MLP neurons of a small language model. Each row is named by its layer, matrix (gate and up: input weights; down: output weights) and neuron, and shows model dimensions 48-175. Each number is 50 + 15 x the weight over its row's rms, rounded and kept within 0 to 99. A neuron's up and down rows have the sign that makes its largest values positive.
After each neuron's rows, "fires on" lists the tokens most often at its 100 highest values on Wikipedia text that the model never trained on. A number after a token or word is its count.

L7.gate484:63 45 45 44 66 50 43 65 47 67 42 54 62 80 40 59 56 48 77 52 44 60 31 77 49 74 63 53 44 31 48 32 57 44 66 73 42 35 52 49 34 29 30 37 48 44 56 38 52 40 39 35 38 64 33 52 25 71 50 75 54 53 49 54 65 54 41 65 23 60 62 38 31 44 63 52 40 49 00 46 50 47 37 40 45 37 61 61 53 50 43 56 36 42 37 51 21 78 48 75 58 33 33 72 15 62 53 49 71 27 30 54 57 36 33 42 52 58 70 34 23 35 46 62 71 50 23 40
L7.up484:39 26 60 68 50 50 42 46 71 49 35 48 67 81 53 61 22 47 68 62 50 56 59 68 62 65 68 39 89 41 24 47 33 36 68 20 39 40 50 43 64 62 77 36 38 40 61 26 61 37 64 36 68 77 51 65 39 51 52 70 50 68 48 78 47 35 37 62 25 75 46 52 42 54 68 45 66 59 30 83 47 43 53 44 49 42 65 58 52 47 69 41 50 57 82 64 35 64 31 29 59 41 52 50 46 58 54 50 55 73 57 62 42 17 42 55 11 59 68 55 42 47 34 28 57 71 72 39
L7.down484:46 72 44 39 55 34 48 75 46 53 23 41 30 57 45 55 30 66 77 60 52 42 35 56 48 87 74 52 38 42 58 64 55 57 52 42 97 66 49 47 46 67 55 85 71 81 74 67 54 40 56 58 51 35 38 63 77 49 67 18 44 63 65 42 79 49 24 38 24 34 38 46 39 47 33 52 32 50 49 42 68 58 46 28 59 29 34 52 66 58 57 41 50 70 44 62 56 51 34 45 49 71 40 36 51 23 65 41 70 27 25 42 32 52 46 79 70 55 26 51 56 53 64 55 69 38 32 49
fires on: "ical" 23, "al" 16, "th" 11, "ic" 9, "ual" 7, "ial" 7

L3.gate290:74 46 39 48 48 76 50 59 47 43 52 63 57 65 64 65 40 64 37 98 68 37 22 49 28 36 61 51 60 42 34 38 78 48 26 35 59 59 57 56 50 45 78 63 43 44 58 51 38 46 36 70 43 72 42 49 60 36 41 51 36 35 34 42 43 43 51 69 23 56 76 75 78 75 45 39 64 39 36 62 54 63 57 45 31 29 43 71 45 29 87 64 50 57 45 46 24 76 67 41 44 43 53 63 81 45 38 46 60 68 44 81 64 37 43 38 33 27 46 27 50 68 58 31 41 30 46 48
L3.up290:64 51 38 49 55 79 54 71 50 57 51 51 40 47 70 64 62 58 37 50 56 41 45 39 33 59 61 43 80 57 41 64 38 39 37 74 40 99 58 37 44 44 67 58 32 55 54 49 46 66 75 54 53 56 50 59 82 48 36 41 47 60 40 39 34 49 37 38 58 75 60 63 41 80 73 50 52 34 59 71 41 79 65 58 85 42 45 58 47 47 66 24 96 36 49 34 40 43 77 41 27 57 71 42 58 27 68 52 68 53 32 34 38 48 44 37 50 09 57 43 79 49 60 62 47 38 52 47
L3.down290:59 57 57 93 56 67 64 48 49 35 37 49 45 63 42 24 35 40 20 68 39 10 51 26 37 24 54 52 71 72 60 61 60 73 72 42 35 64 24 46 59 52 47 70 69 21 21 46 47 57 35 75 42 53 47 32 45 44 37 74 38 53 37 30 51 57 44 47 47 46 28 55 10 59 64 39 76 57 59 41 31 39 34 41 60 47 37 60 63 48 71 54 33 58 54 54 56 47 44 26 81 46 62 60 41 59 51 38 39 47 26 58 52 81 41 50 40 62 32 46 34 73 70 42 67 49 69 52
fires on: "e" 25, " Mc" 19, "o" 8, "he" 7, "im" 6

L6.gate328:59 59 76 50 45 60 40 17 75 40 35 56 50 55 75 43 37 53 73 43 38 48 43 55 46 65 48 54 42 66 75 75 73 75 75 21 69 53 43 44 34 20 34 62 34 74 33 38 40 48 74 54 46 36 49 49 53 20 18 75 50 53 55 49 39 38 57 37 44 56 55 48 48 57 33 49 63 54 58 50 43 34 51 45 21 47 62 39 39 49 42 32 74 65 45 43 21 56 59 54 46 63 63 49 40 30 44 54 60 19 70 64 52 50 58 40 60 55 60 34 56 46 50 32 72 36 35 62
L6.up328:47 50 56 69 60 36 47 57 49 55 43 67 34 48 59 44 61 55 53 39 50 26 40 22 32 39 59 29 62 58 59 48 09 59 38 44 55 57 42 58 41 58 54 43 54 66 70 43 53 67 68 61 62 51 27 35 71 66 61 48 47 79 58 46 44 50 30 59 27 24 53 55 58 32 40 24 52 61 58 70 50 51 73 76 40 82 41 52 53 66 47 69 58 47 72 61 62 34 35 52 61 34 99 23 41 49 54 38 62 56 53 37 29 83 45 62 41 81 46 77 64 26 33 44 45 55 42 27
L6.down328:42 67 50 39 37 52 41 63 78 50 43 53 36 61 59 53 53 38 46 53 29 49 64 59 77 35 56 49 29 45 34 44 71 53 63 53 68 32 84 31 37 59 40 44 42 40 52 45 33 31 56 57 32 47 81 53 41 12 65 35 47 32 46 48 64 25 73 19 26 59 34 53 36 51 42 49 65 46 37 38 56 40 50 32 67 36 63 47 72 36 43 48 35 75 41 46 78 69 43 52 37 68 31 52 30 56 31 49 45 53 51 68 48 25 47 42 70 36 57 35 48 29 56 77 46 40 64 94
fires on: "el" 22, "ing" 18, "s" 16, "op" 7, "ver" 5, "be" 5

L6.gate175:45 70 80 27 61 10 67 77 54 33 51 51 39 50 65 75 52 76 53 45 73 58 26 55 43 37 37 57 62 53 67 43 22 46 40 09 61 53 74 66 62 45 54 79 54 52 79 44 46 33 66 07 40 53 59 55 44 34 48 43 75 24 70 59 58 55 61 47 45 37 34 59 53 42 43 59 33 34 47 50 62 47 78 67 73 51 50 35 52 24 69 82 45 58 48 56 37 47 65 58 45 28 27 41 57 38 32 65 54 62 62 40 54 41 39 50 59 83 49 99 62 52 33 26 41 60 43 38
L6.up175:52 76 56 36 53 76 62 48 61 73 74 46 58 68 48 60 39 60 49 27 34 35 36 44 24 66 51 30 57 55 68 70 42 62 37 48 49 29 65 57 62 36 64 56 61 34 70 54 28 80 58 68 65 56 75 58 38 84 52 59 40 75 56 77 54 52 57 50 15 63 31 52 37 56 59 41 24 39 41 51 55 40 45 45 47 40 17 26 84 50 76 74 70 53 35 54 39 25 43 30 32 35 40 30 44 49 47 36 50 48 48 50 51 30 40 53 40 51 36 53 61 86 44 22 52 59 38 48
L6.down175:60 52 33 74 76 60 34 46 53 60 36 25 57 17 61 23 59 50 49 66 47 83 57 40 73 37 53 57 31 46 41 47 21 33 50 69 38 59 27 60 59 42 33 62 47 46 35 44 52 53 18 66 45 57 37 20 18 48 54 42 36 33 51 31 42 38 72 72 79 59 75 50 30 92 60 54 78 76 64 34 29 56 43 52 79 43 54 68 41 52 59 44 52 52 33 54 57 57 63 64 61 52 57 47 25 24 40 37 63 31 51 53 35 54 57 54 75 65 39 31 22 52 82 51 31 59 53 65
fires on: " for" 17, " on" 13, "al" 10, "et" 9, "ade" 8, "ive" 7

L6.gate119:56 59 45 41 40 37 46 50 44 41 60 47 78 41 50 28 57 35 63 59 24 29 39 30 49 41 76 99 20 66 75 54 50 44 49 34 25 48 54 36 42 44 48 77 37 50 65 24 23 29 67 56 26 44 70 38 61 51 43 56 26 66 45 87 63 33 49 45 64 55 62 39 29 51 30 57 70 38 61 45 73 28 46 61 46 61 82 58 51 41 48 50 46 40 43 58 59 77 46 44 60 73 42 43 33 32 30 40 57 63 54 23 46 49 55 46 50 54 47 52 26 21 34 44 62 51 72 18
L6.up119:40 55 70 52 23 58 32 46 56 56 70 58 78 54 25 68 62 54 56 17 65 56 65 52 45 41 54 47 53 80 45 52 41 28 44 53 36 78 38 37 36 49 56 61 63 39 53 55 50 34 51 38 73 65 39 48 40 78 88 47 38 40 58 77 44 66 64 47 53 89 29 30 52 54 56 13 61 84 33 55 66 49 50 57 59 75 56 65 59 33 53 54 59 37 45 55 44 35 51 52 35 53 66 50 33 34 42 67 65 52 71 31 50 43 27 59 34 68 50 46 13 34 64 38 63 41 67 32
L6.down119:62 45 52 38 45 44 63 19 39 43 47 59 63 38 93 43 40 37 58 20 63 62 30 60 58 68 46 75 33 50 66 61 52 56 36 33 46 50 33 54 44 51 04 34 35 72 47 52 42 38 60 70 37 33 42 43 25 50 14 59 42 67 59 49 60 57 32 69 25 42 65 42 51 54 53 32 51 42 53 25 59 60 39 59 67 50 85 46 73 54 65 39 53 52 41 58 72 50 82 62 36 49 42 32 48 59 67 56 27 35 61 64 32 55 47 59 74 45 19 63 29 74 39 43 28 62 66 53
fires on: " |" 31, "-" 30, "op" 13, "ation" 5, "o" 4, "→" 4

L4.gate173:46 47 38 53 52 50 42 58 67 55 36 49 75 60 54 49 40 62 45 54 48 62 63 18 56 69 45 39 58 59 46 54 68 58 71 69 42 29 23 50 81 37 48 74 57 36 49 49 49 61 35 23 37 39 42 49 58 50 48 53 30 51 37 47 57 52 54 18 33 23 62 70 93 43 61 51 49 40 53 50 57 53 47 60 42 14 46 63 39 40 45 38 79 63 79 26 53 32 31 44 63 35 35 53 67 48 41 33 29 32 43 47 28 47 41 45 50 34 42 65 64 51 31 67 66 42 54 36
L4.up173:46 48 27 65 44 35 59 60 43 40 35 29 55 57 59 56 40 39 56 33 39 66 84 70 31 59 47 54 26 41 76 45 34 62 50 86 21 42 33 37 61 40 54 28 79 65 57 52 37 57 71 52 38 19 56 13 65 68 37 34 47 48 59 23 34 49 41 47 30 38 55 52 51 54 61 25 61 71 61 46 27 44 58 62 29 45 54 51 50 61 42 24 37 72 58 65 52 64 51 65 28 32 43 12 21 42 50 54 38 27 51 45 60 62 50 35 41 38 47 34 46 37 55 51 47 65 32 58
L4.down173:65 56 55 60 66 46 52 50 41 59 39 46 20 35 53 51 43 51 44 41 62 61 44 40 41 49 58 56 34 62 83 44 33 63 14 23 42 59 62 70 41 43 57 40 53 62 54 32 59 36 41 57 82 62 58 60 43 22 49 53 59 55 45 65 58 43 38 88 48 38 61 40 33 71 59 41 63 58 52 89 36 35 60 35 51 77 45 56 57 70 30 61 53 53 35 75 59 78 53 48 42 29 69 49 30 52 50 93 46 60 40 47 74 60 55 81 38 41 48 28 41 44 48 47 63 45 48 55
fires on: "en" 46, "im" 8, "ct" 8, "ad" 7, "in" 6, "ev" 5

L10.gate427:55 49 46 27 50 20 81 48 61 46 80 74 51 57 59 50 30 32 52 32 18 66 67 29 62 33 64 48 61 34 48 51 59 11 58 53 64 43 44 65 49 77 42 66 17 47 52 71 52 49 71 36 07 64 29 47 67 25 37 70 61 48 42 75 51 35 40 44 57 59 65 31 63 59 60 37 35 50 54 31 30 56 39 70 54 23 78 53 65 45 52 41 31 60 29 26 58 30 50 55 66 71 66 50 50 59 45 31 79 71 46 45 56 48 53 66 55 50 71 37 46 19 42 72 34 38 66 51
L10.up427:56 20 29 46 65 46 55 48 50 41 49 67 43 15 48 69 54 52 58 69 60 65 41 39 58 70 43 64 32 28 61 31 36 57 29 54 23 42 52 48 43 27 45 26 64 48 14 47 57 48 62 49 61 43 31 39 49 62 84 51 66 27 86 56 37 70 65 55 45 61 39 39 44 31 64 52 51 30 56 48 50 52 54 62 63 38 72 57 55 38 27 31 24 74 18 28 22 59 37 63 68 45 27 28 47 41 65 38 33 25 54 62 37 60 48 30 36 70 43 31 33 40 37 52 31 46 74 68
L10.down427:52 55 28 54 55 56 81 33 12 55 31 88 52 13 51 59 44 58 52 69 55 44 56 45 41 51 37 59 63 62 39 56 24 31 41 27 54 39 64 64 47 64 40 43 37 54 46 52 64 58 48 38 41 60 49 58 17 70 56 61 64 53 56 44 65 58 69 62 41 54 41 58 45 28 57 40 55 51 77 52 59 83 33 48 51 41 49 40 87 44 44 43 53 76 50 43 31 69 69 36 38 54 55 49 68 51 68 66 59 50 31 60 51 58 55 52 50 62 57 47 75 49 45 57 74 46 88 56
fires on: "s" 25, "es" 12, "ing" 9, "vision" 7, "ations" 6, "ation" 5

L9.gate153:54 48 57 50 10 63 49 68 32 32 54 37 48 40 58 48 37 50 14 51 67 51 45 15 47 62 67 64 42 38 58 69 43 58 36 37 57 55 69 39 13 61 60 62 79 37 55 64 56 29 38 62 37 33 57 64 45 70 31 37 37 50 82 38 52 40 55 23 47 29 42 49 41 47 55 60 50 43 44 35 63 41 58 42 58 46 58 37 55 34 95 41 50 26 29 21 49 34 59 43 71 57 39 49 35 39 53 61 16 57 56 66 53 40 49 45 35 53 40 58 24 24 79 42 63 58 34 51
L9.up153:53 23 56 66 62 79 32 55 69 48 32 55 42 44 45 51 66 76 59 46 55 68 64 45 55 35 79 47 61 67 77 57 42 14 54 69 50 57 38 47 68 51 55 65 79 54 22 37 46 46 42 47 44 63 47 63 37 32 51 51 38 74 61 42 27 65 34 50 33 68 35 71 64 67 60 36 42 60 47 41 54 63 57 74 44 58 48 59 57 32 31 27 47 62 72 76 26 53 58 42 51 31 38 40 82 47 33 41 62 58 62 35 54 71 39 50 87 48 76 66 75 35 61 52 57 57 38 29
L9.down153:45 55 57 43 19 73 71 48 25 95 35 66 69 67 42 54 57 43 48 29 52 52 49 53 54 53 76 65 63 30 49 44 30 57 55 60 69 58 35 49 33 44 54 55 21 59 86 60 68 50 45 56 38 32 70 64 70 26 45 46 39 47 61 42 28 45 27 33 57 61 37 55 57 33 49 47 57 44 28 51 53 35 33 42 54 38 30 26 66 36 26 36 62 22 39 81 51 29 39 55 64 74 69 53 68 81 71 64 32 65 57 49 38 46 70 39 21 64 66 50 60 67 31 53 66 63 41 26
fires on: "e" 34, "act" 9, "re" 6, "am" 5, "w" 4

L7.gate366:75 44 30 39 39 59 62 52 50 24 54 61 47 72 58 25 58 66 68 77 23 54 51 50 24 50 57 73 29 23 60 26 33 70 67 49 33 53 85 40 43 44 37 62 44 69 82 38 73 40 62 31 84 29 46 35 31 27 46 58 29 69 35 57 24 12 62 58 20 47 48 51 61 76 58 44 55 65 36 52 45 56 55 47 64 50 62 60 71 39 44 61 74 33 61 31 22 61 45 38 61 50 59 74 62 43 42 65 57 63 59 44 37 30 56 55 52 63 67 70 40 39 48 55 62 19 31 32
L7.up366:52 40 31 56 44 65 38 40 41 31 30 34 36 62 51 26 13 50 59 59 57 69 62 52 47 38 62 27 43 52 55 24 52 49 73 50 77 62 57 44 62 63 53 49 33 45 35 26 73 49 55 23 76 35 51 47 40 56 45 56 42 37 40 58 44 32 83 84 46 73 27 60 51 74 59 38 59 23 51 33 45 70 47 59 44 47 47 28 76 67 58 44 72 67 30 40 49 40 44 40 54 48 59 45 66 54 50 69 52 44 41 68 26 64 82 57 53 34 64 66 44 51 72 69 37 52 50 40
L7.down366:51 75 55 58 44 42 55 61 53 37 59 81 39 37 52 78 66 48 59 23 52 21 54 26 46 77 40 50 64 65 40 53 59 55 33 72 42 70 46 49 58 21 83 49 62 54 48 80 11 58 36 47 37 41 65 64 61 49 35 24 57 24 49 43 43 61 39 51 70 37 45 31 18 47 36 30 47 48 42 60 44 26 46 67 40 68 37 72 51 38 24 32 47 59 42 62 66 62 43 53 42 30 43 61 42 20 53 64 62 48 54 23 41 56 53 39 36 79 38 46 25 43 33 70 40 60 50 49
fires on: "s" 81, "age" 11, "." 4

L7.gate37:72 89 36 32 57 37 43 54 79 41 45 65 59 30 49 68 62 63 51 34 47 52 62 49 89 53 29 55 66 22 72 26 43 61 51 47 57 72 55 76 47 73 69 47 59 46 51 48 47 50 50 44 36 63 69 61 72 23 67 57 60 22 64 69 30 57 62 39 50 38 50 68 23 63 61 34 41 28 61 46 64 57 53 43 63 31 58 45 65 61 60 57 73 66 59 48 64 69 11 62 57 27 40 50 70 48 55 52 50 43 73 32 44 42 47 21 33 37 28 57 52 71 51 72 30 70 35 75
L7.up37:39 33 62 68 85 35 67 43 59 38 33 54 41 38 37 54 44 28 47 68 62 39 53 55 52 37 36 68 54 37 54 58 50 26 69 24 42 57 50 64 48 53 95 60 48 49 28 58 52 13 64 64 67 29 64 32 50 57 31 24 46 45 74 83 38 46 40 58 50 66 63 41 59 50 25 68 57 32 43 69 25 62 28 64 30 40 64 53 54 44 58 33 47 37 58 53 47 75 66 76 72 60 43 18 59 36 66 61 51 41 82 48 83 69 40 57 47 49 38 59 30 35 28 71 60 74 56 45
L7.down37:45 66 52 67 73 38 46 61 18 49 64 57 50 47 52 45 55 36 42 57 51 70 51 41 36 80 52 32 58 71 35 53 48 43 48 56 54 67 58 53 31 44 16 45 47 27 51 78 59 68 43 61 83 53 41 78 33 31 68 57 42 31 29 48 41 62 44 42 39 34 25 69 78 48 57 37 64 59 53 61 53 45 61 52 32 48 19 49 61 34 52 74 71 81 40 71 64 61 70 40 62 36 56 77 48 43 53 49 38 53 10 59 53 52 42 62 73 00 61 23 39 54 56 48 21 21 43 49
fires on: "s" 22, " States" 21, "as" 10, "il" 9, "g" 8, "e" 5

L12.gate243:60 40 63 32 72 61 65 28 41 50 56 52 53 45 44 42 56 57 54 48 32 49 53 38 55 35 29 66 39 41 60 34 59 42 61 76 35 47 66 47 57 64 73 42 64 71 77 48 48 46 60 52 62 98 60 65 46 41 54 48 37 42 34 35 49 52 74 48 52 66 31 60 74 79 62 24 62 37 76 57 36 78 49 60 66 62 70 38 43 61 44 51 60 53 65 59 49 31 54 33 47 70 59 49 62 32 53 79 83 35 44 34 40 49 68 54 55 42 25 73 66 71 49 46 64 45 51 69
L12.up243:28 69 31 59 38 64 61 39 49 37 33 47 27 63 59 38 38 26 41 49 72 40 73 54 32 71 76 57 35 38 24 53 38 58 57 57 39 48 62 34 49 68 62 33 53 35 20 46 63 42 57 46 71 20 46 28 32 25 38 55 58 50 61 44 40 51 47 55 20 64 44 50 65 34 51 51 49 43 47 48 50 31 40 48 39 82 51 55 69 49 30 54 37 63 49 28 44 32 47 58 38 63 53 46 45 51 75 43 62 25 83 37 69 57 62 51 31 50 53 59 38 64 54 59 27 62 64 40
L12.down243:70 31 67 27 58 59 48 33 52 49 67 64 49 43 63 65 67 60 37 32 51 39 35 54 47 71 21 43 70 53 67 11 64 46 40 66 37 53 42 36 54 47 55 69 46 39 68 36 54 59 46 42 32 74 32 81 48 72 34 50 59 48 82 61 57 56 32 70 67 44 43 42 69 44 60 36 15 71 61 59 47 64 50 55 61 57 53 57 43 40 85 55 69 42 82 99 60 55 39 50 41 46 36 54 71 27 57 57 45 68 29 56 40 49 50 59 35 38 38 72 66 73 58 57 24 40 22 40
fires on: "s" 80, "es" 5

L6.gate279:38 42 38 52 51 59 48 52 25 35 59 71 81 55 42 74 44 56 73 72 43 52 48 52 46 48 13 30 29 56 39 46 48 35 52 29 71 54 83 59 38 51 57 51 49 35 43 36 59 95 40 41 56 64 62 60 48 70 86 47 54 63 46 46 46 24 74 14 57 63 71 59 63 30 40 41 52 26 37 53 56 27 41 48 52 51 31 43 30 37 35 28 66 75 39 67 25 77 41 40 71 78 40 26 59 27 41 67 58 54 64 65 52 44 60 47 49 52 37 49 49 86 65 60 36 15 67 45
L6.up279:34 70 65 24 45 57 37 61 52 27 61 72 57 29 43 57 58 52 58 38 78 49 56 49 65 46 43 67 49 27 51 66 18 57 55 87 37 89 35 75 62 68 43 77 38 55 72 50 54 18 59 41 61 65 24 35 63 63 32 21 45 72 69 35 44 49 28 44 44 47 68 54 53 33 30 56 83 73 49 68 60 47 77 30 56 49 60 24 65 52 56 54 49 66 36 23 28 61 31 54 68 28 48 43 63 60 49 41 43 88 67 43 59 70 60 46 71 91 39 51 54 46 53 55 59 31 46 50
L6.down279:36 57 40 48 59 77 46 52 41 57 54 73 45 54 72 66 31 67 65 42 43 51 80 58 44 40 42 17 26 66 25 39 35 77 74 69 46 45 68 39 43 20 34 49 30 34 49 42 57 64 58 23 33 56 64 29 61 49 77 67 63 38 46 44 70 50 51 40 53 59 67 47 46 74 59 12 57 70 54 53 58 11 66 44 50 56 30 44 75 33 36 54 49 27 34 39 57 42 48 49 65 49 42 39 66 73 68 69 69 20 49 53 61 59 55 32 46 39 42 25 68 61 47 38 51 63 36 52
fires on: "im" 22, "ci" 17, "el" 12, "app" 12, "ur" 11, "al" 10

L8.gate86:52 82 35 71 43 32 32 59 56 61 36 40 52 53 74 31 49 75 32 33 36 51 55 57 65 00 53 37 39 57 49 61 37 42 42 44 58 57 53 54 62 34 45 44 43 51 63 38 54 34 45 82 53 40 51 31 46 36 44 51 56 59 40 49 68 41 51 40 61 43 57 27 30 47 61 56 36 57 64 45 09 51 50 13 57 69 61 66 57 39 38 58 58 74 44 44 48 56 70 51 51 43 36 25 47 59 28 37 55 39 41 58 34 66 47 60 53 34 32 60 36 50 77 64 64 49 45 81
L8.up86:78 62 31 48 78 29 60 36 47 71 44 65 56 48 42 45 43 45 42 71 57 34 49 57 56 42 69 58 41 38 54 09 62 66 42 61 44 44 50 39 57 34 73 50 49 52 80 17 50 71 81 50 39 27 61 70 63 45 56 56 53 52 55 50 93 49 42 69 43 77 30 92 51 40 52 67 26 52 50 67 64 30 22 47 40 83 78 53 44 57 21 51 67 53 25 46 57 53 43 42 42 24 32 61 38 28 48 50 53 41 48 29 48 68 60 48 58 70 59 63 41 62 26 59 45 67 39 46
L8.down86:52 57 66 64 42 52 23 42 88 66 40 50 71 36 50 24 48 41 61 26 58 50 35 52 62 46 52 48 36 61 63 50 63 58 55 67 47 66 50 43 71 43 68 70 72 37 44 62 67 52 53 49 54 26 78 72 33 72 34 51 84 59 34 30 46 48 34 42 50 32 53 58 66 33 79 42 72 69 78 20 47 42 67 44 64 40 40 64 55 62 39 60 37 24 54 40 47 46 76 59 64 24 32 75 52 26 60 64 73 56 59 38 56 68 80 65 51 37 58 47 66 66 67 54 67 52 52 49
fires on: "ro" 16, "tro" 14, "ide" 14, "c" 6, "is" 5, "ne" 5

L7.gate90:36 55 36 59 58 32 50 40 68 56 34 38 45 56 58 29 49 70 60 78 36 41 21 62 47 51 64 35 58 33 51 63 35 61 58 58 77 31 39 30 90 12 56 58 61 41 80 63 47 58 47 66 58 39 53 26 43 52 46 25 34 86 37 33 74 36 54 57 58 61 61 44 23 49 67 29 39 37 60 66 55 69 47 70 56 06 48 66 56 61 38 53 53 66 52 42 32 54 68 56 77 51 45 75 72 38 58 63 58 66 42 61 37 39 56 53 49 78 50 63 59 57 47 57 47 81 49 45
L7.up90:34 47 51 41 28 34 57 56 15 68 31 25 64 82 50 26 33 75 59 75 43 45 50 56 66 49 73 56 64 64 60 61 41 61 58 50 70 55 68 52 56 57 55 22 25 46 62 37 78 48 59 70 56 38 26 62 33 60 68 45 46 79 45 81 51 32 55 40 54 46 72 40 31 45 38 38 61 45 60 52 38 56 57 63 42 41 74 49 50 68 47 55 51 85 59 41 34 89 41 49 58 51 63 46 83 43 63 58 76 31 29 99 39 24 56 59 53 61 61 43 55 55 62 54 35 38 53 47
L7.down90:46 58 53 48 24 38 34 50 62 29 40 77 55 73 44 80 48 41 66 68 30 66 75 45 59 66 57 52 40 42 38 25 27 42 45 49 67 67 55 44 31 42 42 57 60 41 57 60 35 44 43 46 56 59 29 58 75 58 48 41 37 50 27 42 67 49 23 52 40 50 30 62 44 68 37 42 45 37 44 59 79 22 24 46 60 47 48 65 63 37 70 64 52 39 39 68 29 65 22 50 49 52 53 55 44 28 41 12 53 63 64 41 38 52 46 60 45 40 30 32 47 52 42 59 76 11 65 73
fires on: "al" 49, "th" 9, "ical" 6, "s" 6, " of" 5, "ary" 5

L8.gate453:57 45 52 09 44 70 64 29 46 46 45 77 28 46 50 48 76 68 58 68 27 42 59 39 41 43 32 17 70 69 39 62 45 13 30 39 25 41 46 47 49 57 43 63 57 37 72 61 83 67 30 51 54 34 54 62 45 19 74 69 65 75 86 70 55 67 47 48 53 60 48 54 70 62 72 37 68 45 44 69 54 67 36 38 59 36 30 62 59 35 58 77 52 59 37 34 39 41 40 28 57 69 46 50 54 31 47 52 55 64 74 49 45 51 64 48 33 54 20 36 67 68 40 56 39 46 49 48
L8.up453:48 56 50 64 48 45 26 62 55 32 63 72 45 04 50 56 36 72 65 35 75 57 47 56 50 44 52 44 52 32 14 59 48 66 69 68 49 71 65 62 44 35 27 59 62 50 47 59 21 49 51 47 60 62 62 23 23 17 56 31 59 44 42 57 63 54 38 57 47 61 69 26 43 48 45 47 77 46 38 47 48 46 36 56 39 53 40 53 72 37 49 33 57 49 31 56 61 59 37 66 09 32 41 57 56 65 58 75 63 40 71 68 51 68 44 50 33 53 66 70 49 56 38 33 62 37 61 31
L8.down453:56 49 39 47 72 57 35 51 55 37 75 39 51 45 67 60 48 52 55 33 25 33 58 71 57 54 30 56 35 52 56 45 32 64 52 50 54 54 52 51 55 48 49 46 20 72 65 22 68 54 43 41 41 62 39 65 39 41 55 68 32 52 59 61 50 50 68 46 75 44 24 40 60 59 47 47 50 55 34 36 50 65 71 40 63 77 28 54 72 22 57 41 25 29 42 30 41 80 17 34 50 08 29 66 77 51 72 64 48 52 58 39 29 59 94 60 36 49 54 32 74 46 33 42 39 58 61 49
fires on: "al" 21, "ct" 13, "as" 12, "im" 8, "en" 8, "ad" 6

L4.gate19:64 54 24 63 42 56 57 52 56 48 49 66 39 63 37 49 63 72 67 72 61 74 36 45 50 78 50 55 72 20 51 29 53 66 52 63 66 36 61 74 28 21 62 48 52 50 86 36 71 56 48 68 48 51 32 59 53 34 49 55 34 77 66 63 62 60 39 38 63 64 47 38 53 48 52 56 62 37 66 50 57 51 49 61 63 43 61 50 56 59 58 54 53 38 19 46 34 51 33 47 49 15 44 85 37 47 56 26 47 47 56 50 34 37 64 39 49 67 90 71 39 44 62 29 52 64 35 63
L4.up19:55 44 72 78 38 00 48 60 42 35 35 48 30 56 43 41 55 45 44 55 44 37 63 68 75 30 53 46 55 52 76 40 48 42 39 71 63 61 42 71 58 30 46 46 42 54 31 44 43 65 67 19 58 38 43 51 42 50 39 85 64 65 61 71 57 47 56 35 74 49 51 26 36 48 37 54 32 47 58 61 30 38 61 45 36 33 85 56 57 75 25 45 53 83 71 71 28 51 35 52 32 13 32 80 35 69 40 72 42 63 42 48 51 41 58 46 41 53 45 66 62 39 62 63 61 44 46 69
L4.down19:49 54 14 35 63 59 41 42 43 50 40 64 64 38 53 55 63 65 71 61 33 33 42 67 58 63 68 51 41 61 40 45 62 40 72 18 33 54 53 45 69 51 59 51 84 25 65 35 53 40 36 54 34 46 25 52 58 44 54 50 61 50 24 45 65 33 49 35 28 36 38 45 58 73 58 50 51 62 70 24 45 46 32 44 45 49 53 47 60 43 64 21 46 58 60 54 55 41 61 28 60 69 67 56 16 61 75 50 64 35 43 67 49 44 03 50 70 67 40 34 37 65 60 58 76 43 44 49
fires on: "al" 34, "y" 16, "ical" 13, "ic" 13, "ary" 13, "e" 6

L6.gate138:67 55 44 44 40 18 59 65 43 60 56 38 51 67 52 75 68 26 27 55 28 63 57 42 29 58 25 42 45 44 50 38 65 41 30 62 56 59 50 59 71 40 36 43 42 56 60 53 29 33 35 59 48 57 45 37 60 58 65 65 36 47 62 44 55 48 54 47 53 30 51 60 47 37 42 42 38 33 27 35 68 28 72 43 41 22 36 59 27 60 99 50 40 48 41 56 46 70 39 46 48 29 48 56 90 56 18 38 33 38 44 76 49 33 58 50 34 30 47 49 43 47 56 55 57 46 32 37
L6.up138:66 51 68 24 39 49 47 56 42 30 15 39 52 79 48 45 58 52 46 52 53 45 64 28 31 27 69 67 33 43 59 43 58 52 52 65 86 45 61 40 57 44 40 20 51 44 58 50 35 56 49 41 54 41 48 53 65 23 48 55 20 44 81 63 71 62 43 28 33 32 54 45 40 31 39 49 27 81 45 73 24 44 65 53 42 66 55 53 56 46 65 39 28 81 33 42 44 55 69 70 24 17 28 43 45 50 70 45 62 44 74 46 34 38 55 71 49 60 45 52 84 52 50 77 71 28 09 39
L6.down138:51 39 57 63 48 34 51 65 50 69 40 00 40 50 73 78 40 36 42 33 42 74 55 61 41 37 60 74 63 40 53 43 68 59 49 77 42 44 43 37 46 31 64 43 51 27 57 67 39 46 66 74 43 59 57 30 29 59 61 53 65 31 25 27 40 33 59 57 76 36 42 62 43 35 64 39 59 39 44 48 64 46 58 50 74 40 45 38 44 70 50 73 43 45 26 49 53 41 49 56 20 39 45 67 60 71 57 62 49 61 50 62 48 69 72 51 34 66 42 40 47 53 72 31 36 49 76 64
fires on: "tra" 23, " |" 18, "im" 11, "in" 9, " Tra" 8